Weights of a small transformer language model.
Size: 15 layers, width 224, MLP 896 GELU, vocabulary 7675, 9.96M parameters.
Architecture: LayerNorm before each block, learned positions, tied embeddings.
Training: a variant of Adam for these matrices, 6710 steps.
MLP neurons of a small language model. Each row is named by its layer, matrix (up: input weights; down: output weights) and neuron, and shows model dimensions 0-223. Each number is 500 + 25 x the weight over its row's rms, rounded and kept within 0 to 999. Numbers have three digits each.
After each neuron's rows, "fires on" lists the tokens most often at its 100 highest values on Wikipedia text that the model never trained on.

L3.up37:449490491504468548493539480546510481555417470524524534532500522538511510462518508461488504460495509537541487467493474497501457462506524502479556496508506505483458508489477495478465511512476512502501454497508502510547485488492514500488501486518540495528506540503498529524504474506510525540512480535509557521526509520530491454493495469480481498510472505451527568483526508505495517445497448520490484502513457491472520547474478494472523513521503457514502493500521521505499505525530462493480509494507467511480488526517507509437491514513510518515508509480503489470517484472510525505510537520511487476448479465530516471495485469487489520497484525492494529523512527493513556500447
L3.down37:468531513489526481525516447518542483517558519525518515437538516569509493485515493484501520493504541513539480513465482476454448441507546542473499477481500491455540511494500477511480470464539540476506515521494495489471513488475528522529494510493507489461512465471498495465492546486498528520494483551516495533521488525447497518504519486480504538468519512519527498505513461537497506474486520487447481482500476498467520541451503527511483524524530515520496544490455485478509540490476496510500513475472516493470513500511470487499530479508481425498475506481479467514499469519483506526533516490520516527520520492524512479496507497526512487498503489468485495513496460471503549531523
fires on: "\n\n", "US", ") and", " of", "\" and"

L4.up125:503500497442516525513533529535522475499480525518485455485491515491481514494458534531511494509531536562503455492451527462489492531443527488495529509492484507492507536502540497496517479520481538524497483512533499491495541510516537463523548510537498511478510499492480541489448524487460515495456513518489511516540495500492504460457504483492478504488493515515461523487482479489464527497506467447528534445497540502489527443501494542500479497509519505434499492504491512525540508475527453480486509492422479448503518518519535481495517483510495496495466557485498489526520505488505482506526506524528490464476472516490510502470515529488503510511457506505505544510518464480494483477520
L4.down125:469454516486504513506446468495515503492491497496517460496492490500496486496493504531504556475527531501495460531519452511466495498496577460483482524466480489488504473506532516503496534536489521563503500486484533482494491511521454513494479447489511498520497491467485498476504480508507482508510502488528518472515507500527475450472513518534532448483546498537509549510475505514537505462508444472493558469477494455518521493452532524507539509470513493505491534481522505480513488468449484531526500506458514491477466472518483499456520493489538500510520482491517534540490482528488512539545501522516466501502498488482538490522485457554524460505528498454509509523495504526502544510497
fires on: " ", ": ", " (born ", " January ", "\n", "v"

L12.up528:503576511530505523492500527486503492532469532500487507481480526541517534440475504455502478500491503520475531513472468511503467489480484492522532500442488494503554515505502555486535505517522517516492469499517520520500511508481471528544471487473501480479487451518522538520449477519483533488507502502446483482492540493508539516529505493457542536535534530462486487457478494520489509512474501455496518516489525470514484486494487512497466496481541465514497481497508472484564504441540480495488489515518500495496517501471488481485490519462504489473531529533494505560495508509469497536497495510462481475476495504469489480492515514497485503590498515508442511491502503464475464502499
L12.down528:546536486504527554533474553545513502515536511497521495458504494484554476469467535520541491493521508522466512523492495494518516482486517477506495482509521503501511470514475504525502477512497533515512542519508490518520507489499493454530510493450484515503482468500521501452522496490450524528511505515532499505461491502497535488486451490533484477568510466508477505471481508502492469499458526540490464484483473499490490516559492457474505520454549476456554490539466486490498501460483490479495503500507503495466496507506478478501501516534466432512494549504539473476484577495496484494505496482462488521492505560526497465496448509499523527514495487529487506488535511506471486523502
fires on: " L", "b", "d", "k"

L8.up22:504490532537473494493484469519514507509502496517483466473463506506495496472526461477494536496504476536519533523513501506485517519445546514475537508534469529521526518493507507482523487538480499473511483523541527493529460482525544567525508530557497514491511460521477477498483510462532523480449508539466497506548504506551461466469495437492488510507459532479482536485538504504479476476477497489481534502463534502504482498443507486502505440534513531470524490527491501504513516480542485510464527511470465492475470472486551492504550507504461522501509511518488485511507487447526479502485507511505506483485483488460495526514495491552527494505476503484528512524513537508477531474473
L8.down22:490516478553486520529511507510530504497467474497501495465493494480498494510497509461490488511464506460477459539475467511465452560497495530452476492508505518507479486509545505503522465525524483507484504542492503526494453466486495500504488517488462490543500482497491504524483579533511468504493475512484517515539511522480462539517489529505490488481524504483534491492493521528518478518520529530453492458497491517525497463451504504499502526480514467472505544470487443522444480503481484494465496441493511489512520507481485451488514519525475533516500537471553492494481515502541510511477512466483498490479503475512456560498474516548548534510516523549522500505479494496467502546479
fires on: "\n", "arl", " January ", "\n\n", ", ", "el"

L3.up284:522515472534526524512481492457501510496487497494502491461494521527503457494420537482516509492511508487464498505520487548583499525473523475494516482495496520468495518523529478531520517466510517508489504513508550490471517513487529488520533535537484489486524484505489495499475455505527490506518501505515521476549468440461524495508556481509538498468500480515477557522487521472472460504566479497472543488508486514456527496548513499473502551454512477467504473513492500504535472520508474487486480475472506514491486487490480494517483534470506523487487503503498479504557473469526505507482482503485471509458485531477517480491557474497513501529471558446533489506484525498515482501495
L3.down284:459498484527477496477493503548493497480509509487524550485511532543490473484492513512508451461541485472472495478534502479485499463465487469483498495492508498514486460502460494514504520490494493531502512479463511489498574568506508513470500495478520506481503498436523501522567479536489489433523459513483444524505539506516480505490523520520513468501524527487497492495538448499491548479459514548517490518491487537500498444550475526520497498529456500510523478535482483516496500510470514489522504534503475522484516484494501501544514489536480515526463504515496469472476486492487486485515486492479533513508496491458479499514419492521505477498502552510504502531499517534466483527533
fires on: "ed", "al", "ate", " died", "ch"

L6.up841:481516487484499494488551516519523439537475482525524510525493504553507491442504530500528553492527519509470465453511494534489480471484547464505531499501511543447497461512479475520494481521484518536518440464486455530461507541475532533515548520534510493483505494449505501491526466522461515513518474530532517511522471488481517483513508485441489511491474466444528510511515515455454528505488501505487484496531450516494517515495523497488524502516502490494514514521482491535518515519523489505484511507511510500496520537467474502499586499516511509468469528501481471442518499475485494551541480508492483484507517499469480515515493496478477473489529495493516506541502531497469500507490
L6.down841:474477492497545467492490475491494455463510495506558509478535550496497483455523468476483541485508528496519535512500501492517513483466509525507492539480468509450476514494469518574503485508523534499489481494515497512459491532549503509452486486500478492471489492485511493460514524480482504497532474484500486517471513528449534525502485482526512505504500489514497448498498460513483498489528525530449482501477518528509515575467485478459461500523488448516503503506492530457501489516535537525477517494505488561522518523477464493486527502534461482492489547528531451487492483497505446499496502512540534504526527491479494468491511510503510501454515450455509515520519513488536513473524
fires on: " and", ") and", "),", "\" and", ", and", "\";"

L4.up51:473474522486507498480533490533508478498524465530531452496488559467494474451507501522521496499541463537518463483511470492515515498483506541473507481519501516515524477471491507505539521543487466463531527547526487495504488489456582452483558500500508510509488498462522473497483500468479506504487479544456520489495491469505498459510488479484491511512492510475460484486485497485511559504516470472489539495475505553506525475493500502544547463515513456526513491498528500524522509485521481476542498534461453497487500537501532483487514483488493516493485495497522535529544477484497516524497499517522487489448490537438489554499527492470491504493532526462509541517515475506490491488473
L4.down51:505535481465527500468479475520538480466500539490529474509505466513493479499540491486470504514500471488504560500524481547528462551477529493447502463510490556469501505484543523510496496535465446452518471503530516501480519483488540466523517469510498473518471499487533528479496525511511508497471477528524520518520488541477505485511505531463527483523518531476505500472537525521514515473446508536512522471519506541467493485475563470531509517479504475507496515487475495500495471478514485497425519533479515497464484468488543505504497470553476515477504474479497499471492534479526548479514495495455480513464474517484506512506524452487505518486514493461477531547508514507494502510496
fires on: "2", "1", " January ", " From ", " from ", "\n"

L5.up239:488472485529521496473537534524534464473466517489464433476469514515480469476517505494518538485514472527483488503497493529487514483513477519502511537537488510470499539504459561472555473485481510465552550529535519538497461496488536505530495521528519465472491472495519515524439466520498505491470539481484539510512459471515471489502476502494494485454476499538424501515481500526489507525505491495471526519493494489509513495486552499477541522471536509477482520513544488510544474502462503490541505531451468511519514501517526479486508481475489455487491477508523512499519491535518492486472515538492481523500505515492491524510534497509480475504462510467516513526487478548458492494520
L5.down239:464472464499510522506513552517523520499525508475487506550472478478498541508480505487487562541459478460511530527498467519493484526515439485515523480490511469534501510506552519466484470502467493482534514541473514491492510495484511493520515515523482450483489521530461536494495506467508536455454479514466464510499486523532474466466509469493526497531509539505475532502513530488488506533483472568476472481527482479534495489499513505524491473492510455512494472497528562525486497454514517520499522496529479474483510482499545488504467482517453523495525525531500485494477543515508545503496491474444472541497500504524471535496526473501509513477503468505504542520491464494464462496500
fires on: "\n", "2", ",", "1", "\n\n", ", H"

L8.up109:480519525520536540455503532485497481488510515466491470524471467465517513464519506539525510535533504523508513530457483502500523472490468447525521505495510511518547470501519506524539478524506557501485477514540559500461497500470544492507538483482487481495490472523542536487470480485489511458488587532499471492519500481479531512483441473464498503503502537520455537503473474490486487508507517471494489496467504515497493434479514554521500514478524500518530495493523485521504498491527463498484472473466520466480546517494549474477487512502493481496503481530510476523509493494517465508548512509478492496534498517470488521500490536538511483518487540477507504479459501495501542493552
L8.down109:514512523527468489522497508455491461486519504490479514493536546465497519480489506485493522473474452451460457558469520496539479490478497498489506495476500528503514488567470488483487526522487522524536505482490506481504476554484540537466513492535511536477521498491512522492484485489491533502510492567545523494498491520496503477452516447518510533530494468466465507492506475478551506537471447524554489494511464506520538505469480510511526492542474503475484511510504495519507492523478471489497476514516475487495491489463463473505520503486491439518460516454544482529504527491547486476504474482463500530532526475485507521473535513469530475511481497499499520552469511494488490506476
fires on: " d", "iv", "d", " D", "D", "b"

L3.up78:498486519492475498485516473496493475492484512483518542481474516488510497506464508492497537500523533516514496459490532536464470458465484527534471526514499488492500530482500527480466495469475486493542514520547485461520523509463443453515492435514494454541499513493494496494488492509586493519555503525497531505484482541487514440485507484501464474485502503534503526494574510450474515513502496541482499491488454479548503476518513494500486510473498499497535503480493495527501513497525488500516497520528497489513493529512501510462518540508510528531479514530522456480487479550509552496449521511484478528475450468533536512503500481484525464466530510523529507528508505456529481500519
L3.down78:510490466526472441453471509443507567526511468511470520500514503455520460514502490469501497514458464461506481515515485542513513521475521487481472453501485476517546499519520489498529535554484454494474484509508526492479505489489509515538509540491496507446470511511509481464508518475488555480520518503501480491522509477486492536483477502514527493465463522457477492505556521447493471479479495474489468543522506530516498521515522478527529512510512511492517508458510493477528522504472545554453533527526491533493542467503531490514478491473476493551496498514500507477508523498529517508502508525511498489471522514508490521545478463524525492548518489524508514491492504553502475504452
fires on: "ie", "ia", "io", "ine", "ne", "°"

L12.up491:490507483502540536515491478472575536478509487572495499485475511471528482506460525495478489493504473495520498503449489513534469487508516521530499461503456492479508516491491474505509523478517534474455539511524488484482515478514469481513545481522524494496498500525495497515499463473500488512460510516465501485516495486472468513490513566503468552501490488515452485529452489523494442490526501519437514497481509452464507521496497508485485543518505509511478480457507508497538453508499521526486518520473483478529505518517479492519507514486531523432486541523482518492469474513548524491485492508494482499464500499510570499461518499463536481495493535512542549546486518496489504502536
L12.down491:458523457478510531546481467536491532494483455488506438475481501498531511456506488513496514457489506554513494475554495534508517520489475473514494517471486471575484493489533520456487469497505520488519511522453515459523529555540504492499495466524528492526503484464514501563502506486532472496500503502513511527502488497545483481487518461524461505478523482468497484507478496447499512450481537518508491526494515488500495548515493518507491518495524502509553493493470517509518529503488501469522472506494497530511516471507534519489490461503480459511533511478503529476483480494501544468489488531526542498506522457497467509502549474486504519507538473497482530462491435489484544535494
fires on: " and", "ed", "al", " to", " re"

L5.up894:471483500483509513447509511462529537489491490513518489508485492540517487494527479535508457521497526497522473509486506475520446527550486503496513565504497492504530518513505470478532458463493479516523502502491509544527488475481503526529494522491491500462541528463487534511503506423488512495463508472515543557487511492494493544496492518508506532499491523504536517464540568527480449488490477495482496469477495455481513512501487499463499484499513453525520510458472536535507518498474515506452500516517503485467496477511544499495523543490558487448486489497533486516501469525501463529483510479537495494518492483535504508514515517461528427509481483507550505491478530515494494496467
L5.down894:491480486524533537507488484499526479492522519512458512491485500516456481479511500463508469515494487489515513514520468534488464505524474498461541519526490498489519491504543479486460510534502491454485502526531497561509506516485493483500522528456487511496487455513541514529493502505487478505521527537486515484502503518492446485494539445492523485496508431497485515529517465514528498498504485538535519505546505469522545522507509464464500499466502498504442503460500524457510463532498525538479453491513507518490507490485496508450500459486463480514483475495490525510483468481552499502501505485546449460555510489473508511478486525512524523489511504432498533568452517472505530508514
fires on: " per", " in", " every", " res", " of"

L2.up228:503509539511523502491515494487491463476469498498464473521506547498529474491483501540525541484503493528427500538490457489519507473472525489513528474541492545519511465519515481485531527509501459480523492523519523497483501527474584511514555560494483490505527511510559499496432500549495521490455480531510498484527485477509484478490501492479500519500450502507464543500483493506490494495480490514486523483494499529478539503507527539529512485479531462481493490511527487510547494516519465520483490480471454458465485523500475502497478476523502537509489468527476542510524481503510551555489509511488498476486459528495525535450494513520487507501488519479487493495491488433493517467483
L2.down228:515509494473532455448495492536540471476480464485519508544477516532475491557499497468495517463482501487453524508504494508518496499476523532523519475505514525494526510512494496482532507499474494495543529503511506529492511494478510473489486527491469472473489522503519522506510426518521532500462502502489529546494485503541518500497497473511499483481494519467495567513535490473483481483491465546490505499531499495502496496471547475498550488485533471499481491441486500497541483508504453501503472479473492523468521514503557488515510476527514475472489505501512487493462518529474499477550577503492488554469499495486490459470528511519501488505548483483483485516405532482497527529508
fires on: "1", "2", " |", "3"